Weights of a small transformer language model.
Training: a variant of Adam for these matrices, 1245M tokens, 9499 steps.
MLP neurons of a small language model. Each row is named by its layer, matrix (up: input weights) and neuron, and shows model dimensions 96-159. Each number is 200 + 30 x the weight over its row's rms, rounded and kept within 0 to 999.
A block is one neuron, or neurons of one layer that tend to fire together. After each block is what it responds to, as a language model described it from the Wikipedia text at the highest values.

L7.up563,215,234,229,189,163,219,264,214,227,161,219,190,194,189,167,168,190,229,209,210,144,237,203,204,198,210,219,185,180,225,235,161,231,200,209,157,211,201,122,180,226,237,228,197,176,193,223,219,175,182,177,221,152,161,236,242,228,201,202,200,221,178,150,247
L7.up747,198,221,183,168,169,178,230,210,221,208,167,198,201,183,163,222,199,189,200,222,181,235,211,209,183,186,208,166,138,201,187,237,188,211,204,142,178,209,175,221,228,169,239,206,154,214,203,265,218,196,198,181,165,229,182,177,191,199,147,189,137,191,195,212
L7.up928,209,249,221,227,187,170,243,188,222,238,175,225,149,219,189,160,190,188,204,214,203,186,177,196,136,232,158,240,187,227,168,196,211,179,190,204,235,229,207,189,215,231,249,214,164,212,147,213,168,181,211,195,232,167,163,214,242,169,240,225,198,218,167,203
L7.up1166,211,248,205,192,207,180,185,192,257,186,193,252,211,179,164,192,208,185,184,230,180,197,167,210,237,208,188,231,124,210,207,216,165,193,156,204,275,230,243,180,216,255,213,181,174,213,241,166,207,179,162,132,216,220,208,221,232,196,139,218,223,242,242,209
Year-prefix digits. The first three digits of a four-digit year (201, 200, 199, 202) in dates, tables, filmographies and season ranges, as in 2011–12 or (2019).

L7.up26,212,207,225,210,219,235,212,204,161,165,198,183,227,209,173,157,215,212,208,218,184,213,246,188,241,189,222,198,224,148,231,123,184,177,208,241,190,154,218,215,218,173,191,178,211,177,169,275,211,218,274,201,172,175,181,183,201,217,185,180,151,235,279,171
L7.up802,200,215,204,155,163,184,213,182,183,207,171,171,228,225,276,157,201,242,122,159,226,221,231,200,220,237,172,179,195,170,181,171,175,179,206,155,191,167,223,228,226,204,216,238,189,181,173,259,155,213,156,149,162,162,253,208,197,255,110,194,223,183,152,194
L7.up884,177,193,198,153,167,176,248,170,214,186,186,167,250,131,186,130,219,194,200,186,224,213,265,162,185,269,208,232,185,172,191,181,207,192,188,92,195,157,158,222,235,205,213,229,168,177,105,236,209,172,193,206,190,208,176,186,223,217,168,190,220,209,230,188
L7.up1412,221,205,177,190,207,162,245,222,184,161,256,225,220,157,226,131,220,176,165,220,185,195,216,148,214,198,203,216,145,176,231,193,206,222,195,145,198,179,196,236,209,226,244,200,223,202,185,233,193,167,189,148,208,176,204,227,220,227,184,164,207,132,254,253
Clause subject before verb. The subject word of a new clause, right before its verb: character or person names and pronouns after a period, comma or conjunction (Joanna, he, Caesar), plus "to"/"not" before verbs.

L6.up7,191,212,206,162,213,254,201,205,183,166,168,195,213,178,195,232,183,173,205,275,166,210,221,208,239,187,237,206,157,159,196,169,219,191,215,133,189,212,176,250,204,202,208,182,181,193,223,176,202,208,204,233,186,162,193,182,174,152,225,195,199,249,182,202
L6.up125,205,191,222,207,215,157,229,203,150,226,144,222,231,211,237,217,200,212,196,201,188,162,166,179,199,238,225,187,210,210,205,160,220,171,162,198,256,161,159,235,215,238,183,221,192,197,219,188,205,167,214,203,182,178,271,227,189,179,191,224,180,185,195,245
L6.up267,151,186,175,198,206,129,200,185,230,226,186,184,213,213,175,183,252,215,233,243,146,242,178,163,203,185,180,194,214,239,167,254,147,197,166,206,207,179,144,217,194,212,198,218,204,204,169,225,148,264,198,246,213,206,263,208,165,238,152,218,202,181,230,198
L6.up456,218,160,154,167,232,257,223,184,209,209,193,195,186,114,206,209,202,186,180,176,184,240,217,141,192,218,179,202,206,213,228,202,146,228,149,145,220,234,205,219,204,182,250,211,147,159,152,234,177,201,184,183,185,228,149,191,210,223,203,159,240,197,236,184
L6.up503,188,210,190,182,238,235,203,156,224,196,200,226,192,204,169,187,236,177,180,202,192,227,167,170,159,256,178,147,183,197,203,182,156,227,236,233,212,195,185,204,210,198,194,219,235,201,191,208,229,239,168,200,176,229,214,192,216,225,243,166,196,217,212,155
L6.up675,229,174,187,198,203,185,213,189,214,188,191,185,220,196,236,189,217,217,192,245,212,236,185,222,174,203,209,170,149,221,235,203,197,216,228,260,172,171,233,199,191,209,206,226,192,191,159,228,254,240,214,201,184,192,183,194,233,224,169,164,141,245,179,193
L6.up834,240,236,238,154,199,199,236,203,219,232,161,203,134,149,175,168,244,222,160,239,157,203,200,184,174,146,255,185,166,227,195,198,214,199,250,195,183,218,186,194,206,211,188,196,207,185,198,246,154,209,231,196,163,153,184,211,250,244,196,182,204,205,155,237
L6.up1095,176,194,205,119,195,107,222,152,173,204,192,169,194,230,207,238,248,186,220,146,174,212,157,245,169,208,193,206,210,203,215,160,175,187,165,220,200,204,180,227,290,214,189,179,131,191,166,244,213,220,238,192,179,239,240,231,200,228,169,183,155,221,210,192
L6.up1170,174,246,168,160,167,193,218,203,208,209,169,170,211,152,176,202,172,222,174,210,171,235,243,196,232,242,175,225,219,206,198,133,172,190,161,214,227,253,184,193,215,179,171,207,214,214,151,158,195,214,202,167,199,188,217,173,155,214,203,176,175,222,258,233
L6.up1188,207,170,182,193,172,148,233,203,150,233,196,254,284,225,173,158,245,147,199,172,193,142,225,241,224,199,209,172,211,198,153,204,180,226,229,194,179,218,164,165,257,235,224,223,199,194,155,153,182,224,195,226,174,158,181,191,193,197,168,156,198,172,239,217
L6.up1364,210,200,218,232,209,171,198,164,197,187,151,206,174,139,168,165,191,187,162,185,186,226,181,180,215,213,199,246,131,254,177,192,199,192,228,171,192,233,198,203,219,200,200,146,237,171,214,282,176,190,172,240,172,164,275,230,225,238,188,204,172,234,170,183
L6.up1499,185,166,207,163,213,185,228,218,216,189,207,209,198,221,213,186,181,189,215,174,213,173,166,204,171,181,223,200,209,227,181,184,168,214,152,113,174,211,186,185,199,253,174,261,186,162,193,194,172,234,202,238,210,197,213,239,216,185,211,216,170,238,219,181
L6.up1502,183,185,208,158,162,150,231,158,195,214,179,179,273,160,235,207,169,225,174,200,218,193,210,266,159,190,226,215,186,208,207,154,170,150,181,142,177,223,204,239,211,226,162,192,221,197,183,255,215,204,170,238,191,154,173,218,156,202,176,245,172,186,193,238
L6.up1526,211,208,182,226,177,180,198,182,145,232,166,205,200,185,217,203,234,164,230,208,172,177,176,178,228,172,236,162,238,203,193,197,205,165,180,154,227,251,154,176,202,185,168,149,262,242,198,181,235,218,169,192,234,161,226,174,175,179,164,178,160,127,236,224
L6.up1587,177,189,158,139,197,188,268,154,232,201,219,229,202,196,184,199,242,145,192,194,180,177,157,243,173,230,240,165,218,178,181,117,190,176,168,183,175,214,185,243,231,210,207,209,153,274,162,282,183,232,227,188,209,143,231,229,209,215,234,190,158,182,213,170
L6.up1771,186,173,277,184,241,178,207,221,231,180,204,202,216,202,205,163,189,199,255,178,188,225,198,174,226,182,199,161,201,236,225,168,162,185,169,191,128,221,219,169,199,200,176,221,167,223,241,194,214,219,207,173,222,211,228,212,270,191,168,166,168,195,137,201
Year prefix digits. First three digits of a four-digit year in dates, usually right after a month or day, as in July 201|9, May 196|6, 199|3.

L3.up693,191,208,222,154,252,133,199,168,224,205,246,164,170,145,193,193,200,184,190,186,187,242,197,221,195,196,150,155,199,203,173,241,200,211,190,173,144,211,175,195,192,161,207,194,171,205,186,190,168,199,162,249,211,135,232,196,216,236,175,175,137,180,213,214
Upcoming year in dates. Tokens just before a year's digits, such as "201"/"195" prefixes, "of" in "As of", or the month in "On September", plus some odd "S" word fragments.

L3.up56,222,222,169,220,200,227,208,183,150,192,204,141,185,132,195,207,199,244,176,206,211,202,224,149,223,207,261,217,249,235,212,177,228,228,188,198,232,205,232,183,215,210,163,195,214,214,192,192,205,194,174,217,210,172,229,209,189,203,180,199,166,233,221,232
Relative pronoun after comma. Relative pronouns, mostly which and sometimes who, opening a clause right after a comma or noun, as in "Award, which"; also scattered fragments inside codes.

L6.up185,217,191,171,182,171,212,179,140,217,222,170,198,168,170,233,172,258,232,206,136,200,172,251,197,167,209,214,201,221,203,222,166,172,163,153,185,205,180,158,233,256,144,232,209,191,179,185,196,169,235,165,139,249,189,232,211,190,208,227,199,219,208,230,201
L6.up350,186,236,148,171,191,149,203,176,149,194,127,162,211,182,229,174,213,175,211,200,209,165,208,139,177,228,227,197,244,200,208,203,202,208,180,201,249,103,182,222,193,227,176,191,216,200,161,213,238,217,240,199,175,160,206,153,169,254,214,204,167,175,209,210
L6.up756,226,158,177,203,175,213,228,137,216,267,187,186,226,202,185,223,217,220,199,185,231,202,226,240,198,159,183,158,235,185,201,114,146,237,214,181,213,210,168,231,180,228,204,184,188,200,113,178,194,243,244,226,220,136,184,209,216,232,218,205,201,218,182,221
L6.up774,150,195,202,188,229,209,216,176,160,161,204,194,215,174,235,147,192,182,148,223,190,199,238,221,165,197,232,170,158,196,174,160,208,227,214,192,255,158,179,197,236,278,189,206,209,170,179,232,208,235,241,199,222,162,212,232,183,190,205,243,191,222,253,215
L6.up841,278,233,172,211,260,189,200,172,218,208,199,202,191,232,180,176,191,170,200,235,155,186,215,210,210,199,202,203,174,179,216,220,218,199,150,197,247,157,201,254,257,213,189,230,237,271,221,206,139,200,232,214,194,227,198,217,186,247,151,255,289,150,199,216
L6.up1088,212,153,197,149,255,188,232,169,196,156,209,238,234,212,273,196,222,245,228,211,163,196,213,189,205,199,225,197,167,185,198,174,184,235,189,186,171,200,247,246,181,267,186,169,242,184,141,226,208,241,210,265,205,153,157,209,177,169,192,245,172,224,217,196
L6.up1104,159,161,208,191,212,136,224,178,149,155,217,204,206,215,173,173,197,239,190,205,218,157,225,192,223,226,199,267,204,181,179,166,182,237,205,207,203,225,222,222,239,179,195,190,207,238,159,174,209,201,222,205,196,170,200,234,204,179,217,244,153,108,146,223
L6.up1146,216,218,177,204,182,197,223,225,150,185,147,214,210,137,265,154,250,236,213,154,169,184,212,138,214,188,272,268,182,216,175,167,155,244,185,207,188,180,157,241,247,248,236,190,168,219,125,243,218,203,187,155,236,207,183,263,165,228,199,216,174,167,252,195
L6.up1326,215,230,136,157,258,201,254,199,154,218,193,192,169,202,209,184,220,181,218,161,209,193,167,179,240,179,259,220,193,181,165,168,223,209,213,174,237,216,170,260,211,159,184,205,233,187,170,201,196,245,206,202,211,192,170,216,134,161,206,211,172,165,217,184
L6.up1381,176,165,171,175,157,201,217,182,199,189,169,244,222,202,215,175,199,241,153,181,194,189,170,176,160,286,237,211,175,194,168,218,161,212,205,166,229,176,168,230,216,209,206,178,229,159,179,250,232,211,224,201,201,196,248,230,197,272,199,242,179,204,212,220
L6.up1571,216,162,210,158,260,221,193,208,143,226,232,159,210,184,151,235,187,221,207,252,232,194,215,252,185,185,202,122,211,187,235,164,218,202,206,183,263,177,210,214,197,163,205,141,223,176,220,227,150,239,228,236,234,213,160,201,192,189,200,173,147,159,216,140
L6.up1668,197,199,215,199,223,285,242,164,181,265,216,188,133,194,192,246,190,245,157,165,201,201,167,232,220,209,215,221,183,202,195,150,216,209,162,217,249,158,172,207,221,187,179,237,223,166,168,168,211,175,212,182,132,208,148,238,215,248,206,253,208,179,216,267
L6.up1756,207,188,222,228,217,212,211,223,163,215,175,163,167,205,226,181,193,175,196,183,197,125,220,185,233,233,234,223,216,157,196,175,181,201,204,279,222,203,140,219,203,194,147,193,245,227,205,158,171,198,179,248,213,184,171,229,219,151,203,138,202,185,190,177
L6.up1877,218,163,160,183,216,190,211,189,144,231,202,165,172,145,155,225,249,156,200,159,150,172,247,174,219,168,188,185,217,239,207,164,202,214,167,183,189,274,238,216,226,221,158,153,193,204,206,220,205,177,268,231,225,183,176,218,224,208,219,162,189,200,239,250
L6.up1913,253,207,189,177,162,256,209,226,189,176,171,237,171,219,227,220,218,205,138,186,222,169,228,257,229,126,228,207,169,217,180,161,178,163,146,184,177,201,239,215,204,220,221,150,183,191,206,173,169,246,205,217,226,172,150,191,247,197,153,201,211,187,174,298
L6.up1981,203,181,208,225,173,164,216,156,242,235,212,259,187,153,197,189,230,214,129,147,210,209,210,194,196,219,226,242,199,192,223,220,178,252,201,165,182,219,197,176,262,206,189,156,208,167,180,187,230,194,169,153,238,132,236,202,239,192,198,224,156,188,192,131
Relative pronouns after nouns. Relative pronouns which, that, who opening a clause about a preceding noun, e.g. "the 2011 protests, which", "an outbreak that occurred".